{
  "n_layer": 9,
  "d_model": 192,
  "n_head": 6,
  "n_kv_head": 6,
  "head_dim": 32,
  "d_mlp": 768,
  "vocab_size": 704,
  "activation": "gelu",
  "norm": "layernorm",
  "norm_place": "pre",
  "norm_eps": 1e-05,
  "positions": "rope",
  "rope_base": 10000.0,
  "rope_fraction": 0.25,
  "qk_norm": false,
  "attn_scale": 0.177,
  "bias": "none",
  "tie_embeddings": false,
  "parallel_block": true,
  "init": "uniform",
  "init_std_qkv": 0.0257,
  "init_std_o": 0.00607,
  "init_std_up": 0.0257,
  "init_std_down": 0.00303,
  "init_out_by_depth": true,
  "optimizer": "muon_variant",
  "lr": 0.00152,
  "lr_mult_o": 0.862,
  "beta1": 0.95,
  "lr_head": 0.00309,
  "grad_clip": 1.0,
  "warmup_steps": 200,
  "schedule": "wsd",
  "decay_fraction": 1.0,
  "decay_shape": "linear",
  "final_lr_fraction": 0.0,
  "batch_tokens": 8192,
  "seq_len": 384,
  "doc_mask": true,
  "train_tokens": 107600000,
  "steps": 13135,
  "dataset": "wikipedia_en"
}
MLP neurons of a small language model. Each row is named by its layer, matrix (up: input weights) and neuron, and shows model dimensions 0-95. Each number is 500 + 40 x the weight over its row's rms, rounded and kept within 0 to 999. Numbers have three digits each.
After each neuron's rows, "fires on" lists the tokens most often at its 100 highest values on Wikipedia text that the model never trained on.

L5.up706:548494530511571500454560535517561529543520545499558502464437532562482469501596500536481510471533478510560509486452459540534477542408484450491524487466482545471568524487507470510431483492480442441509466511514500547515500511470491466463512508504558464423477511537538497513454472527459472458
fires on: "art", "it", "ch", "le", "T", "her"

L6.up141:494500517469484545496556547516504491513487530474456520547489501447499454514475542511475435496421460490455419467478499483558529535504515488583459534449543438398489428452453496441529493479472384490445510475618487489507517525513493489499450530504489559472597484515448420558511541514499424561
fires on: "t", "h", "en", "le", "es"

L5.up587:481522532548566528553484505467576497507541540503480439538431459449497520530565490576436481487438551526534470483609519527473524560515443549500521474522505522568495465554465445570453471586487540463493530553484614563592488491475540468465548496461488497385525475548505466514483470471525448469
fires on: "m", "pe", "it", "r", "im", "ade"

L6.up102:438522463472490467490514467484498516560457489500453501524519454436522486547541528474485515512481489423432509590497529522528520404509485501504419591481491474506555470549439422486490443453516449457471496449524489495548478524449500518507555515548532499562548489455524567525489553488513462451
fires on: " be", "m", "i", "e"

L5.up305:511477545439511488554527455529521528478483487448527473477557493484472520520497521425485511524458459460501478503546554578471402524491447557443543455462481503590602457494536527529459482542532606488552475528526537505538487550433506537513504507530477449542508563547489448468470553468414487476
fires on: " k", "k"

L5.up711:537491503520420501485507481453435451542481496528606520471453532504527492562419523472494455552435474520521557494469446481468565405537565440580496531526577552487514453469550463586466546487517469519462550537516499511500450506540464501490484444470546514538522509439456484600481507532474496487
fires on: " l", "el", "ol", "ell"

L6.up28:432467481564666535549517552472529512528517535519517480449553594494504527560453464522468502475500568442533492473506469508447493471524457500520422489468477440476505487462544486545466406598463508492478506472503572482558503536441478525501530473484497518541502553590507471548530520475454555510
fires on: " cl", "en", "cl", "as"

L5.up111:469475510500535515488430484474501546491489488534479532494600505423490488532458553500572480516557439463466459472535531540535489465479508507545514559479534439542462482491536457618479452441514583515529437415487528556513492479448541472476511486544543465512486534546493580454432552534499486446
fires on: "ess", "ing", "m", "y", "i", "ort"

L5.up411:503453531524511442546477453551571491481494496447483549480564525452489542522513511535468475543519510491520545545459485531479495494478412503498555567516437483498501489449523496564446502503450552484446514505531500513517515456497533541450467523530453513527548517492498567435439465529542536513
fires on: "y", "ot", "ay", "iv", "it", "or"

L5.up700:468488475477459528479470495502426468481472520590538471362521528493497485476528428515482485604527480531546520502528543503520526496421447517444457447489469534444492499497470533412546514547488372527555458541542531496567510564492533525425538564441463514467513519519504544497511448479543492455
fires on: "ill", "x", "v", "h", "y", "er"

L5.up734:497456456555466382476483482499445494551523528443555467477586469511520521565497518530533501537476486534520466523427475495529519464410496561484468554510454513527585539539539432510468498434475535522575505524512513507500499520509499492537473424437547464450547562513449486535509480467541512518
fires on: " |\n\n", ".\n\n", "art", "c"

L6.up239:508490540513408479483480467573467466462500557407455497441559509495448516454459524493515526570433519511470491518524477449475462539479543489460529596475569474549450512426475457447586509531550515500512523510521500522523535507482558466479542463517495509481498520472542438486552503497438449525
fires on: ",", ";"

L6.up579:490546501450502499493487529506464499447466464505520459456513552505518582563482524512510477466419533492436522496500455502510558413482497427508483517443525472463530493470474498571536443466536514472506486511501496495446484543555528544521555484393516498507433450479534531517573527466490478529
fires on: "al", "il", "on", "el", "ol"

L6.up435:447474471475480511492540531481532522523498452482415507507433478501453457514475487507553415590455552550457419517472500453523551508469529523552489509542488511507417574484559484575452421437569515486513443590538474514558524502479524531496476457446462498552477482495520438555500474523457475468
fires on: "it", "v", "et", "at", "ith"

L6.up388:486399481491492509527569510414439445566537438529526538467524517541455545499486503493484549586455526528480485473520535486452503503476497501508432500462459468415538490555519546534491518482571482464468561548471457448476468526506605465530515480507528525521527516475490489531486449579456494490
fires on: " g", "g", " v", "an", " m"

L6.up110:476488460534466468436537518476511514513513493486480442482546519486535484489546495524446436493501482524597510541501518530414501526471501470517456515487501434448501507489528547450550492557489490482486511518476438510531425567496471585508503519478574526529495505513558495400408530501545498593
fires on: " p", " de", " c", " P", " un"

L5.up83:505464503432550524496504426498514463496500466541494528499507489522464503465497528455473477552489472511536511436523478547519510453494578485539458437483486536480508493509518459460558452479488484492479475559441509514535466425585517518498512475430459471597502558486490417497565503511492492515
fires on: "og", "o", "one", "and", "h", "D"

L5.up470:485459575525501467484596462606542503493545457487544476444552494507492532518502469588439505454493522496436491545527497456476553524484513485510476594451494484443518461494481453520487451577487449509496557530520410530592469480501466445433528531482551443452516498500465517495484563470533570543
fires on: "ed", "oll", ",", "ade", ")"

L5.up220:437578519498511518532500552448525476537473526477471515481507505497475519484436430569541581579464483486480460516500465437495516472458445501429493540499451545527455554535503478535458512537517468464468556463426574525563543536510489531529570480491511499482481504443527501459538529486489425473
fires on: "im", "m", "g", "un", "em", "ing"

L6.up637:496501442550528462525415483456542505498488508424487519497452490493497540531521526481540555560542570457456514510502491501470477481507483493547453589515543463469470582504449547598444485525481525501479498583588486532473503497468477459481549515485432441535461566576454578482465510530478521497
fires on: "or", "en", "it", "em", "y", " /"

L5.up294:553523509497433543513488441487495409589444468469490467473591482524499506472405504575534482525471509417542495507493481522502612534428525474492551511418480433541496535477498396455478486477471523461545447515455506455472478513468501496488517529511534482531516527469492446480477535460574494552
fires on: ".\n\n", "\n\n"

L6.up694:472497455499538476466592546426503451550459516478430518545475515492551484485554477458457518495518443508533448423517386451513543536529511534580477461415462546510554387485506468526549511522458480478529489557551478506484454494580539523456549552467547502508487478478517515496535508434526500594
fires on: "og", "ust", "c", "om", "p", "D"

L6.up123:423497550509461551531518445523557477470523468501549528470520494453521576467484499532482505572487532583487461504494533475484472508459533497539488565537528481420471432486514516501470529534533516565407509511499546533503508502493480510564558450560458561524524526508482500453492450507470425440
fires on: " le", " g", "y", "0", "le", ";"

L5.up115:483452501565500489559491491528386560463494507481435520503568443506481475553488487588454498574464482544555461486461506501520480503482569501575515479513511494566526490485529528532596516476424527507569492471475525484546480534457528547485495489564483474485534540499522448465502477533559539468
fires on: " en", "-", " un", "c", "is", "."

L6.up223:525518570573495534556525526476501407509534481522530488457462517478474500478511472483469483559525574536461467498502496476507466506464378486452472504401454567482515510493509526521505534496492485453533491541518488460531537498545440502543573448516482424449441539535501511515525497511513386556
fires on: "d", "g", "v", "ill", " /", "ip"

L6.up635:467485486444485554473504460513458529494450482519517592468458508448564543536508534503463503478508514493491502526445502423503535436454505587518416460494444494560524515424492484501468492455419537517499517491483484510507487464460420547531514522538432513530487518466563525496457500542572521451
fires on: "ed", "st", "n", "ly", "en", "ut"

L6.up601:442494510565567443455515505518512449534451492464542519546520556539461509493560484507504577516475505519474517477516403518493479532467513428464493482494545480489490539537421490517461422499590489486497478487595578488504466516511479458472489547495523434512525409571524471432501523468497545485
fires on: "al", "th", "ew", " the", ":"

L6.up222:549530528494503529436496467504523547512525461491522508485508461517505529493553543493433560580531491484513460464527603492504485507538482519494464503477428486560492457476464506498465491502611504448490529423499508570519529493448503518483414447482507548492555508468471527538542560551472450533
fires on: "us", "ber", " first", "8", " not", " k"

L6.up738:474433460456518521525493484494533459463541500545503468496465487518526503514446517487525550476455491454497517542515552418469538495492523512534468558498483530550471473454470452522542565422516489487473459584520435429473521498469511484572564542545517445496444558441504493526487543498442514561
fires on: "ed", "ated", "ame", "hed", "ited", "t"

L5.up426:558508560512492491467543527494504539490572498468520504485472550500501556495567487507485533544456476471511514511518438453500517526506484562456440535458519486486623485516476520462520494557541520519478505550484442400460455517484481431537564538521482441551506487419511446510540441455510516601
fires on: "d", "oc", "g", "p", "ubl", "an"

L6.up580:463532451568467523503440549515607480409549532554425419482507469507460507528409540502491490545445505536468534518548530490451522450479483467476548489476492508529561505462532430482503487477529399532523523509545459488430517452536574451526474451504476479503540571434515508455515474510496458481
fires on: "an", " is", "es", "ated", " are", "od"

L6.up385:505526525452564499497529509484495558530542518450453480523487503492476532506456499518457440510444535445510521472535471483469519457497457449521494486497502548513541384535547494423511430488441508495541535531499561424401542441430481541577525507538524507528449480500567460521564604555457530472
fires on: " cl", " Cl", " con", "n", "cl", "p"

L5.up198:443581499488517557505547553477505525481524532478429555447432514486523551520562515518530416507503508489444440474493485436509541458468521498476487475456478531486497479550465496494492506496520527488480466481561491500504509475469521503510504520544454543483465460481549476523563468551569460480
fires on: "en", "h", "u", "ly", "ig", "-"

L6.up543:467503407565502480424494567558548466529575474474507417469533466525462491501449479530448565489557491521463475521513479478469566489455602468459523563495471522460491507512479485448539521515509520518499541495419439475533559507488441523547547479509509467527493576448543471486506535495537477617
fires on: "ade", "es", "ed", "ure", "ated"

L6.up206:482511477587482463512572593496519541457477530513459497479475487501467531466524519492406491486482502516614495511527499478514522562503524571510503416497524474490554532484598444474538427491506484440414478471408567557561500515461561504480453568508521490515496539462561455504612412538514500444
fires on: "c", "m", " |", "im", "in", "x"

L5.up709:428437439500537515436497505517528458538464471451514470499465524482511480522494534516442435537510496528569546469519454525519499523509461474534476521540478449508485503570517479530508580442531484468474495497517543438495434575506542466528549504580494462592572496560526439438520483477503465495
fires on: " the", "is", "ous"

L6.up419:574478527480449571452522460489412539485526542540542501482485531512495463447599473579466541525467484520533415464463448536517518564507472513523473522467510475509444458574460565516565526454466432520504523487534483554554508455446511495500491478521471511489483435449482482544558389497494474505
fires on: "t", "v", "ov"

L6.up5:494541477523556465543431481579496549458504502458474534516458428480524465457467583520447485535566536460529481465453498397473531463472462390552475461477488575479507525473510506447413530467505481529608523506515521479511532567405450491488486481465435506551489489517477550474483553500588501504
fires on: "y", "iv", " St", "s", "end"

L5.up226:495488502501504467566537544506464505430450479414513567440579456539507462476450506482439557432481535567526439527522487472517519506526503474468562489498475530457506516487460537420552459538439539495522484521524561550510561481464485476479447517465477487520426502421553422498515538458488493458
fires on: " and", "um", ",", "an", "am", " |"

L6.up324:497527531598491498572491524516536416511490579534525529528454560526456512470400497506506540486518555428466477447501506486448498513475468494507502482516478572531533503493398501571458414537499488523537503505481465520433497511450453539508496453480554515493543623505531503487496541518481466495
fires on: "all", "et", " play", "ist", " sh", " has"

L6.up626:404520478450494543472506553521404455504453527513546530462552436468472533552562549487498523520525518497469601508546481523480468499511438580543485495441500545500468503477481444581440517528489480435551568571558484450482618529495501470464451521515536442487449603556532485485490525484489506470
fires on: "k", "pl", "l", "g", "w", " b"

L6.up758:462494522533434520475471498526443439451561477548549429496491494542484471522575473531455489562489434484463475501475611475531532481531424561493520533521398503513556474479513551476469477478489512499541495584462543500566488527492478475536507509445483515500515522540477507429524536508492441480
fires on: "ver", " ad", "ter", "h", "ivers", "k"

L5.up557:525431522521515577534511508410489489559507494510547523534444582499504504477494547482504460487523452488504479512530498470458497490556471510506501495464419521541473491515435410576548537506566484503424477443477428492549470507486542442503472560569436499565486511497506507486544524440452565483
fires on: "ed", "d", "ied", "if", "ated", " for"

L5.up558:477449493442517499553534560491522405573504478465509521528461519478516556535566473548444488591365453469539518544501458509509573492477518502544474497466453474416488450562451411432536450522537527532500473490474525482489503451494500562409534561461487421506531478485558494489478515502497490556
fires on: "g", "en", "l", "ou", "um", "h"

L6.up745:475471517466530565572474568546430531465522525440465509545507484537477540477443492486525436423465547470443522488465486561433495560460547418561437579409494510486510503513451457482482482517538521495466482499538512459472556475465416493491519476476553485490494559551479464502488438445454471502
fires on: "et", "g", "ist", "ad", "iss"

L6.up88:543547517466529494478440490508541548529568521447525497501422549495506449452557502453501568575522496522498536525548537464547499521503443529457551480478561489508543451431452437539497471518498510537533524496522476514450555513525519487549541528447477512460437516549450477465485487494459491441
fires on: "it", "ch", "ist", "ed", "ich", "ic"